{"num_hidden_layers": 16, "hidden_size": 576, "num_attention_heads": 9, "num_key_value_heads": 1, "head_dim": 64, "intermediate_size": 2048, "vocab_size": 32000, "hidden_act": "swiglu", "norm": "rmsnorm", "norm_place": "pre", "norm_eps": 1e-05, "positions": "learned+rope", "rope_theta": 10000.0, "rope_fraction": 1.0, "qk_norm": false, "attn_scale": 0.125, "bias": "none", "tie_word_embeddings": false, "parallel_block": false, "init": "normal", "init_std_qkv": 0.0239, "init_std_o": 0.00423, "init_std_up": 0.0239, "init_std_down": 0.00224, "init_out_by_depth": true, "optimizer": "cautious_adamw", "learning_rate": 0.000734, "beta1": 0.9, "beta2": 0.95, "weight_decay": 0.33, "lr_head": 0.00649, "max_grad_norm": 2.0, "warmup_steps": 405, "schedule": "wsd", "decay_fraction": 0.309, "decay_shape": "linear", "final_lr_fraction": 0.0, "batch_tokens": 131072, "max_seq_len": 1024, "doc_mask": true, "train_tokens": 694800000, "max_steps": 5301, "dataset": "wikipedia_en"}
MLP neurons of a small language model. Each row is named by its layer, matrix (down: output weights) and neuron, and shows model dimensions 320-383. Each number is 128 + 24 x the weight over its row's rms, rounded and kept within 0 to 255. A neuron's up and down rows have the sign that makes its largest values positive.
A block is one neuron, or neurons of one layer that tend to fire together. After each block is what it responds to, as a language model described it from the Wikipedia text at the highest values.

L2.down1491 [169 124 131 116  89 149 103 105 127 123 104 144 100  91 113 137  85 141 163  93 113 102 100  95  79 139  96 134 133 154 115 131 150 141 109 146 136 121 116  86 140 152 150 105 129 171 147 111 110 148 160  99 119 104 131 175 127 168 129 184 166 113 140 145]
Responds to: Multi-digit number continuations. Non-initial pieces of numbers split across tokens, the digits, comma or decimal point after a leading digit, especially in tables: 4|63,427, 8|62, 15.|37.

L3.down383 [ 91 135 112 151 137 147 162 111 123 119  92 105  95 125 122  87 141 155 109  92 137 104 157 152 128 145 156 134  68 187  89 129 115 130 138 103 140 133 157 108 106 156 127 146 149 141 116 136 106 105 138 124 146 121 153 135 130 149 106 158 124 121 125 154]
L3.down586 [134 152 157 139 115 138 156 147 106 154 122 149  94 137 119 121 142 160 135 104  91 150 137 145 114 119 150 125 152 146 178 107 109 141 142 121 110 139 125 118 144  94 133  94 147 104 144 128  71 184 144 136 115 123 156  99 124 138 159 116 163 122 177 201]
L3.down1140 [141 135 121 140 109 149  84 137 120 114 113 143  67 138 123 117 114 142 156  93 119 110 127 160  83 133 111 138 160  56 124 177  75 166 140 104 100 138 120 118  72 132 130 145 120 135 119 132 152 122 180 110 101 125 141 131 122 161  70 129  82 174 144 106]
L3.down1691 [ 91 115 143 151 138 129 133 122 107 125 117 137  77 152 114 121 154 131 136 140 120 138 138 173 103 126 126 121 133 122 141 132  94 134 161 140 146 170 143 126 110  94 140 148 139 153 116 136 104 150 147 137  51 147 130 104 100 153 113 142  81 146 131 171]
Responds to: Table header column separators. Pipe or semicolon separators after the second header in wiki tables and lists (Team |, Title;, Player |), plus scattered mid-name word pieces.

L2.down1361 [146 119 128 118 120 116 115 140  97 104 138 141 119 129 161 129 136 148 105 105 152 151 145 191 132 138 146 125 139 119  91 157 113 110  88 138 165 107 167 160 126 164  86 109 151 140 131 149 149 135 109 136 111 173 155 143 134 169 132 133 155 151 110 173]
Responds to: Inside uppercase abbreviations. Uppercase letter pieces continuing acronyms and codes, often in tables or parentheses, such as PER, LiDAR, FMIMER, SOHR, NAHL, DUP.

L3.down204 [109 114 135 131 172 139 132 177 143 111 110 125 130 152 145 129 129 145 113  96 114  87 131 134  92 139 134 145 116 100 127 125 156  84 120 161 129 183 136 140 130  95 171 125 156  83  97 112 137 143  91 147 203  92 116 157 156 123 107 112 162 159 147  77]
L3.down538 [122 126 122 120 113 101 144 171 101  68 134 134 139 108  83 139 125 146  51 126 129 142 123 167 115 125  77 143  86 142 156 104 132 116  96 113 165 147 128 141 165 118 154 114 127 124 142 158 153 131 166 107 127 123 159 109 136 176 152 152  91 121 112 132]
L3.down1441 [ 98 161 119 148 132 132 115  94  79 137 167 151 139 121 109 152 156 135  89 121 104 120 134 150 139 114 111  87 119 123  83 126 134 102 146  93 120 123 128 155 128 130 166 171 112  98 132  75  86 109 140 120 149 123 139 102 108 143 126 105 117 176 136 120]
L3.down1673 [116 110  98 148 140 152 142 109 142 115 144 107 119 127 101 128 106 115 110 138 103 105 106 159 128 150  80 142 121  96 109 108 162 128 165 148 125 104 148 148 162  73 113 158 132 130 135 133  99 157 135 141  91 104 167 134 136 148 105 156 121 141 150 145]
Responds to: Born in sports biographies. Mainly "born" after the opening parenthesis in athlete biography leads (Name (born 26 April 2004)), plus career verbs like started, appeared, began and cells in sports stat tables.

L3.down644 [123  97 154 136 152 129 117 130  92 104 128 144 127 123 115 103 112 135 131  80 153 131 106 115  87 149 111 152 113 148 140 131 137 115 179  99 135 116 171 109 170 118 134  86 114 185 141 141 103 123 107 151 151 109  96 148 113 129 137 167 165 130 153 174]
L3.down1421 [ 82  99 140 137 117 165 155 143 101 108 107 147  95 186 130 104 141 135 130 111  80 105 112 126  89 159 133 122 160 179 129 137 149 139 136 111 112 121 140 144 101 116 119 133 119 139  91 167 135 100 119 125 134 116 109 134 126 143  95 120 110 124 112 105]
L3.down1511 [ 58 118 150 147 114 131 182 171 108 140 142 123 120 133 130 118 125 165 114 142 103 104 112 126 103 102 107  81 134 108 110 143 108 107 153 132 100 192 104 167  50 100 127 150 110 145 134 141 132 147 131  99 157 159 118 127 148 154 123 134 194 159 137  99]
L3.down1890 [127  94 140 144 105 114 146 119 101  89 170 165 152 129 125 121 151 128 122  65 123 161 121 180 110 122 115 122 155 132 134 152  80 129 165 161 108 118 114 132 118 122 133 110 123 121 118 101 138 116 101 179 142 127 166 138 126 146  91 135 129 136 114 121]
Responds to: Conjunctions inside proper names. Connectors like and, or, & joining words inside multiword names of organizations, ministries, awards, e.g. Food and Agriculture; also Roman-numeral-like I/II name pieces.

L7.down3 [119 144 165 118 131 140 145 132 103  96 168 127 109 135  96 131  74 164 123 149 117 103 108 129 166  89 135 125 122  97 113  85 109 124 140 119 144 135 101 165 156 157 172 144 105 134 168 121 129 143 156 173  63 133 136 112 144 173 127 115 131  98  85 136]
L7.down34 [132 133 116 142 136 119 106 116 106 132 166 199 118 151 122 154 134 127 126 116 101 101 148 113 112 128 125 136 135 139 157 131 186  93 174 172 143 107 154 107 131 105 133 122 124 134 111 119 135 137  91  91 135 163 104 133 112 125 126 100 117 148 109 145]
L7.down148 [129 118 135 148 191 130  94 106  97  99 152 144 104 157 101 121 105 146 107 104 127 175  95  83 122 131 100 127 141 137 158 108 121 115 133  66 107 105 144 119 125  96 137 127 123 160 154 121 154 114  94 174 122  85 122 143  93 155 150 136 119 127 104 138]
L7.down192 [143 140 114 128 102 109 113 148 102 115 140 164 131  80  96 152 182 151 142 127 154 123 138  86 132 154 159  68 118 134 136 120 121 152 101  79  98 107 130 128  83 109 144 151 139 132 128 105 112 130 127  93 109 124  87 121 151 139 120  96 105 106 123 112]
L7.down273 [137 152 136 116 132  91  71 129  86 124 160 122  93 157  88  86 122 130 103 109  83 145 185 119 143 165 132 136 117 114 156 146  95 135 149 132 154 134 117 122 147 127 174 172 100 163 115 176 127  97 113 138 136 107 111 167 136 122 125 114  84 105 129 118]
L7.down415 [ 95 138 146 120 121  72 117 105 160 160 107  81 127 108 123  91 131 122  73 117 104 113 161 123 147 123 120 160 101 129 169 124 119 138 136 125 120 112 160 143 147 130 117 135 112 132 139 135 145 114 156  93 110 163 164 128 141 141 121 135 165 146 106 118]
L7.down655 [122 123 105 132 158 130 137 128 149 120 159 175 137 104 129 136 134 148 135 153 154  47 160  91  79 173 150  80 115 143 133  92 126 142 177 123 134 124 118  99 104 178 128 108 172 170 109 141 120 149 130 122 133 142 157 110 128 122 137 152 122 127 152 148]
L7.down701 [145 126  84 129  97 112 100 131 154 185 110 117  87 133 119 141 142  93 134 135 107 198 132 160 130 152 121 111 144 127 160  74 135 132 147 142 135 132  79 161 154 168 132 135 117 142 154  96 116 138 104 131 119 135 162 117 107 165 137  99  85 138  87 101]
L7.down801 [143 111  61 148 124  90 138  61 143 125 122 148 143 127 156 128  91  76 120 113 160 143  90 171 153 128 110  91 112 139 122 106 157 105 149 124 114 185 113  71 123 111 118  80 140 126 106 154 139 108 147 139 109 117 141 139 106 128 171 158 143 146 130 113]
L7.down1339 [ 73 138 178 158 135 116 140 149 131  69  77 152 111  78 124 150 123 120 129 109  79 116 108 124 147 134 113 146  80 129  77 119 154 133 107  71 149 129 120 102 141 131  97 169 146 129 134 182 153 107 126 124 141 148 139 154 140  82 137  96 129 176 128 120]
L7.down1354 [150  91 120  99 112 179 132 151 139 102 175 119 158 127 100 175 119 178 153 103  83 125 163 116 129 140 111 121  84 116 139 150 109 135 125 120 133 123 130 158  95  96 137 122  89 146 127 119 132 129 167 128  84 101 112 118 126 125 127 114 116 129  93 128]
L7.down1474 [ 98  87 128 118 151 108 148 120 112 104  74 109  66 137 124  83 111 131 136 111 132 149 106 121 132 150  96 153 126 146 134 103 140 118 159 126  75 125 117  74  85 117 106 183 142 136  90  90 159 133 167 144 104 148 116 143 157 104  99  78 177 168 151  93]
L7.down1918 [ 81 144 156 127 112 123 132 123 141 135 136 149 111  79 151 128 104 116 116  88 133 118 135  93 115 171 121 153 123 126 188 115  97 100 111 151 165 120 115  79 152 140 118 113 100 134 112 138 154 121 146 140 138 102 116 105 106 133 127 128 105 111 126  87]
L7.down1940 [102 153 143 112 169  97 122  95 133 131 110 134 124 137 144 124 160 155 134 107 165 141 111 142 143 126 119 114 119 116 147 148 173 132 133 100 132  88 113  91 160 155 144 142 141 130 190 127 135 122 159 156 126 122 163 126 125  82 119 117 115 164  84 136]
L7.down1972 [134 141  94 109 147  75 192  81 121 141 108 110  92  86  81 139  62  95 126 151 140 149 155 172 177 130  98 159 135  86 104 120 142 144 132  95 142 127 128 119 128 102 156 158 146 102 126 140 112 126 154  73  88 135 143 117 113 163 171 157 122 149 120 163]
L7.down2006 [153 115 140 170 140 121 120 107 143 151 147 145  92 100 109 134  97 135  93 141 115 116 104 121 147 119 155  75 109 119 128 120 145 111 103 127 137 154  96 143 145 128 100 175 100 118 143 119  90 100 165 101 126 146 124 129  95 132 129 116 116 127 128  84]
Responds to: Day of birth dates. The day number right after "born" in biography openings, e.g. born 21 January; weaker on other date parts, ordinals like 4th, and "born" itself.

L3.down194 [181 118 161 104 113 139 104 127 111 144 172 113 132 143 111 115 117 138  82 157 119 146 101 152  93 174 131 108 138 140 117 134 118 128 145 114 111 133 145 133 132 159 142 113 156 122  77 118 118 140 149 136 121 128 164 161  98 148 103 136 154 121 106 136]
L3.down725 [127 155 107  78 108 112 125 133 122 160 138 105 155 151 128 126 117 156 123  93 153 145  88 172 138 149  94  95 106 148 111 148 101 152 122 115 120 117 192 151 128 139 129  88 166 102 117 107 117 121 148 156 150 130 156 136 114 144 117 146 123  94 119 124]
L3.down1407 [101 113 136 107 128  84  99 144  97 100 122 103 115 149 144 132 135 181 148  88 122 116  96 117 101 105 124 133  91 125 105 146  91 138 139 151 111 142 181  74  87 112 127  97 171 140 154  92  99 180 147  89 131 119 134 139 122 180 110 152 142 142  75 129]
L3.down1910 [107 156 155 138 132 132 117 135 120 134 160 106  78 157 153 139 103 131 103 102 130 124 116 150  67 148 136 139  97 138 135 174 117 167 172  86 100 123 100  98  67 146 152  95 181 116  91 108 117 111 136 146  97 167 165 141 129 119 170 121 118 151 199 135]
Responds to: Mid-name punctuation. Punctuation inside multiword proper names, like the possessive apostrophe in Women's or People's and the abbreviation period in St., Mr., U.S., plus a leading The.

L2.down572 [114 132 136 137  94  95 125 112 173 155 154 158 116 127 150 153 143 100 121 172 138  82 103 101  96 152 141 137 162 121 109 113 163 112 115 144 117  92 135 117 135 155 128 137 131 121 155 137 121 119 126 127 119 130 107 137 165 127 125 133 171 125 128 150]
Responds to: Date month tokens. Month names within full dates, especially after a day number in "born 2 November 1987" biographies; also late digits of years or long numbers and plural -s.

L7.down65 [ 50  91 123 131 140 149 151 128 163 135  86 153 114 124 135 175 116 120 148 103 138 124 144 163 148 130 151 149 116 132 111 115  93 104 121 121 114 195 121 177  98 151 123 132 125 122 129 118 116 137 124 131 111  91 148 117 106 156 107 161 111 135 115 118]
L7.down69 [ 67 111 102 108 130 174 156 158 137 146 143  84 113 148  67 148 160 177 125  95 101 170 111 107 116 146 143 166 137 135 106 124  90 120 151 113 171 112 117 176 163  80 138 118 122 112 117 143 176 137 151 141 100 118 108 170 115 143 112 161 109 129 139 176]
L7.down115 [136 141 124 149 179 164 111 139 134 135  94 124 134 129 127 146  94 143 121 137  92 137 118 111  87 155 187 100 152 136 122 141  78 166 139 116 111  90 149 126 152 139 122  98 128 105 109 111 129 117 111 123 113  91  96 103  95 140 145  92 136 147  70 128]
L7.down202 [126 129 115  71 123 161 110 133 157 142 109  92 138  83 174 135 134 136 129  88 152 125 140 105 142 127 110 148 138 106 123 104 110 146 105 125 115 141 127 156 109 129 155 120 141 106 147  97 108 140 154 112 106  83 132 122  94 143 119  98 170 100 112 145]
L7.down221 [130 106 106  97 122 136 131 121 132 137 150 111  96 127 131 153  88 166 131  76 117 138 140  93 104 137 143 143 147 162 132 122 119 126 148 127  83 122 134 153 116  78 143 150 148  85 141 108 148 132 133 109 121  59 125  79  84 130 128 143 130 136 130 168]
L7.down250 [ 97 119 133 105 127 178 117 157 127  83 138 121 117 122 139 103 108 125 104  97 107 135 153  85 125 151 110 140 131 125 113 115 113 107 148  91 128  97 130 140  93 121 142 148 131 104 146 102 104 160 139 130  93  99 123 127 104 152 142 135 143 135 102 151]
L7.down480 [160 124 129 140  99 108 128 133 187 126  94  96 121 100 143 147 135 141 109 119 160 109 184  92 118 128 107 133  80 146  87 156 113  94 128 128 131 130 152 182 114 134 135  74 162 108 116 114  94 137 133 157 104  89  91 106 101 130 146 129 138 110 138 162]
L7.down840 [100 108 139 110 148 163 112 133 149 116 123 106 121 124 147 122  97 113 150  25 127 145 141 123 107 163 130 152 117 141 136 112 119 143 132 109 107 112 128 151 144  86 134 119 145 128 136 112 134 158  99 129 117  82 101 119 114 152 115 111 137 120 119 151]
L7.down974 [166 121 110 110 132 167 112 137 138 100 172 100 137 161 132 132 129 141 167 129 120 121 127 110 179 104 157 159 111 154  80  83 107 162 112 109  70 161 100 107 124 136 119  96 137 149 109 111 147 130 117 102 108  87 107 116 137 150 111 143  95 126 123 109]
L7.down987 [131 114 124 102 128 164 154 150 131 130 122 112 127 129 144 159 140 138 127  82 154 102 137 158 122 141 133 153 138 130 115 125 141 152 122 108 121 154 133 162 100 133 174 100 140 116 102 107 136 166 154 137 160  71 126 109 112 121 117 110  82 129 132 147]
L7.down1285 [ 94  91 127 124 122 151 116 151 159 136 113 148 142 141 148 165 152 139 121  57 130 102 134 100  98 134  85 151 126 138 137  89 150  93  98 136 105 133 131 156 134 107 194  94 147 110 115 168 142 127 144 140 116  63  94 131  90 124 138 103 147 126 143 113]
L7.down1465 [141 110 106 104 113 118 118 148 138 140 104  84 181 150 123  88 145 146 121 118  92 151 142 155 102  94 146 138 109 136  95 138 105 160 123 101 134 145 145 170 128 110 174 101 134 151 112  64 123 124  97 130 169 119 138 109  94 116 135 143 149 124 114 122]
L7.down1551 [146 117 119 127 125 116 128 143 108 122 141 149 158 161 136 160 118 128 145 110 156 117 139 139 105 150 147 168 101 138 128 153 157 107 148 155 115  78 130 131 116  67 132 130  98 107 113 114 204  98  90 156 162 133 132 122 126 116 154 108 129 143 123 124]
L7.down1648 [116  99 186  96 156 182 130 133 171 115  81 109 137 109 198 170 105 130 148 136 114 151 142 158 109 154 112 114 117  88 113 128  87 161 132 117 111 121 138 157 127 126 147 153 135  83 134 126 175 140 102 105 101 120 112 139 135 146 122 143 133 168 109 151]
L7.down1659 [ 93 108 104 123 113 115 123 122 145 133 131  94 156 115 118 169 137 141 119 108 111 133 162  94 129 136 118 149 118 134 132 113 175 155 120 134 117 152 125 140 105  90 125 115 148  95 113 115 143 132 172 112 153  54 105  93 121 121 141  61 159 108 106 114]
L7.down2002 [106 132 115 120 126 139 108 145 162 107 141 126 105 130 142 163  89 115 146 126 127 128 128 112 112 170 150 161 145 157 131  89 115 167 140 126 107 145 160 175 113  62 166 156 109 115 137  78 151 147 126 131 110  57 143 117 121 183 129 113 128 115 116 169]
Responds to: Mid-name word pieces. Inner or final word pieces of foreign or rare proper names, like Swe-at, Tsing-hua, Sek-kei, Pask-evich, often in lists, tables or infoboxes.

L2.down284 [104 103 129  93  66 160 120 144  99 149 125 153 109 117 105 156 152 136 143 124 122  82 106 136 109  95  90 124 144 140 150 138 119  85 115 135 128 166 127 138 134 160 102 124 156 117 130 103 117 155 131 144 110 145 145 127 159 162 113 116 101 116 157 102]
Responds to: Pair-joining and/hyphen. The word and or a hyphen that links two parts of a compound name or paired term, often in headings and tables, e.g. Bosnia and Herzegovina, Al-Khaleej, flora and fauna.

L7.down123 [127  89  70 141 126 117 180 195 167 120 120 139 148 156 131 122 127 152 112 132 138 113 151 156 121 104 123 120 117 147 123 136 112 157 118  88 162 117 116 101 117 122 152 107 178 118 125 147 114 128 151 137  99 126 136 106 114 131 107 143 127 123 142 169]
L7.down140 [ 89 109 127 172 106 148 114 116 129 143 141 133 146 101 141 130  99 108 127 162 122 108 129 101  76 122 126 119  96 126 154 182 106 115 150 143 143 137  89 161 122 127 129 174  70 155 138 119 107 132 133 129 121 141  91 140 149 112 185 138 100 117 103 116]
L7.down144 [128 159 153  91  67 181 150 128  90 142 129 120 162 156 114 154 112  99  88 112 125 122 122 123 123 108 117 170  91 117 106 117 165  88 155 108 122 144 112 125 151 135 112 150 133 126 108 166 109  91 123 163 102 140 104 134 108 132 126 124 107 124 109 123]
L7.down332 [ 95 151 155 136 116 182 181 135 137 137 149 136 136 124 168 100 148  97 120 178 162 106 182  87 115 125 113 107 112 158 136 148 136  78 126 134 161  94 134  91 150 148 138 128 155  98  81 154 132 119 117 108 122 125 126 172 107 132 183 148 121 128 129 118]
L7.down442 [112 113 164  76  98 108 107 119 141 109 118 175  94 107 123 154 135 181 135 136 123  84 160 145 116 153  91 124 164 123 140 123 116 122 153 130 134 132 110 158 195 158 142 111 134 115 131 150 117 119 162 160 118 130 163 128 156 150 168 114 155 118 165 182]
L7.down573 [ 85 145 133 101 184 121 147 123 117 136 161 144 149 119 107 151 178 124 138 135 111 112 157 123  81 139 175 103  92 134 151 120 163 125 137 108 116 145 136 132  67 111 126  96  95 132 113 146 125 117 162 159 121  86 116 118 117  80 111 130 134 115 146 130]
L7.down635 [137 111 140 122 117 139 128  94 130 162 138 140 130 118 126 101 155 152 101 138 133 111 112 144 105 129 134 137 155 153 162 161 120 114 193 149  98 163 124 110  94 152 136 151 145 123 119 121 171 156  81 102 152 161 133 159 123 102 109 124 114 133 128 136]
L7.down751 [ 96 166 113 142  94 144 141 165 128 117 150 109 159 167 102 151 134 171 138 154 113 141 134 107 104 180 161 152 145 138 102 145 105 154 147 113 147 149  63 108 131 138 120 132 164 130 113 123 101 139 140  91 164 114 111 133 115  99 141  90 143 103 145  90]
L7.down756 [140 168 150 107 120 121 146 168 142 123 127 116 158 147 142 136 156 176 130 123 104 117 133 172 144 108 165 144 134 144  70 131 127 138 118 134 120 131 101 112 160 147 119 121  81 119 149 172  97 110 105 152 146  97 153 128 122 146 146 137 136 167 109 119]
L7.down1027 [103 148 136 131 106  94 177 154 125  88 149 138 112 130  88 142 110 151 122  79 145  93 104  77 154 154 124 116  95  95 133 117 161 101 160 177 137 110 151 189 123 111 126 121 136 110 126 171 141 175 119 134  96  99 111 155  87 138 126 137  87 146 102 115]
L7.down1029 [ 90 147 167 191  80 162 131 172 160 105 119 147 120 123 144 120 168 139 110 126 157 140 135  94  93 166 129 117 180 153 149 113 124 159  86 167 165 123 134 123 134 157 174 105 115 132 106 108 137 111 106 110  92 145 145 149 136 175  81 127 107  97 118 103]
L7.down1820 [ 90 105 181  95 117 109 109 174 102 133 138 116  86 134 138 145 143 127 180  89 116 126 156 146 104 109 106 132 161 128 109 145 133 128 131 127 119 140 131 129 136 148 164 184 156 126 118 130  72 107 186 122  85 145 122 101 131  90 138  88 104 131 144  99]
L7.down1854 [127 112  96 120 129 121 134 123 153 118 122 105 158 124 102 119 169 107 161 131 104 127 140 134 138  96 200 137 159 130 114 154  61 117 118 108 110 128 139 129 106 109 160  69 135 134 125 138 145  69 121 148 146 113 136 135 149 109 157 114 116 117 162 145]
L7.down1912 [136 112 111 137  96 178 113 132 124 106 129 116 152 117 118 100 109 112 161 151 114  49 178 134  90 115 116  99 105 149 135 142  97 165 137 113 172 135 100 148  74 112  91 147 147 121  90  98  64 101 138 131 124 120 158 141 111 124 117 165 113 131 104 102]
L7.down1987 [128 107 113 107 151 153 127 112 134 160  95 175 102 144 178  69 141  91 108 125 121 128 131 172 143 169 134 127  85 129 158 116 116 111 152 142 132 141 116 114 115 113 134 140 132 139 134 107 157 184 133 107 141 130 152  73  86 119 134 112 138 121 169 159]
L7.down2018 [ 95 105 148 170  88 132 166 157 125 125 120 137 110  69 111  98  63 150 123 135  80 121 115 156 125 132 109 156  97 132 103 162 129 151 109 177 117 113 121 154 129 122 106  90 119 130 109  72  59 125 123 135 149 154 112 104 110 157 133 133 116 130 116  96]
Responds to: Coordinating conjunctions and separators. Fires on and, or, commas and hyphens joining two parallel items, especially paired modifiers like electric and magnetic, small, or thirty or forty.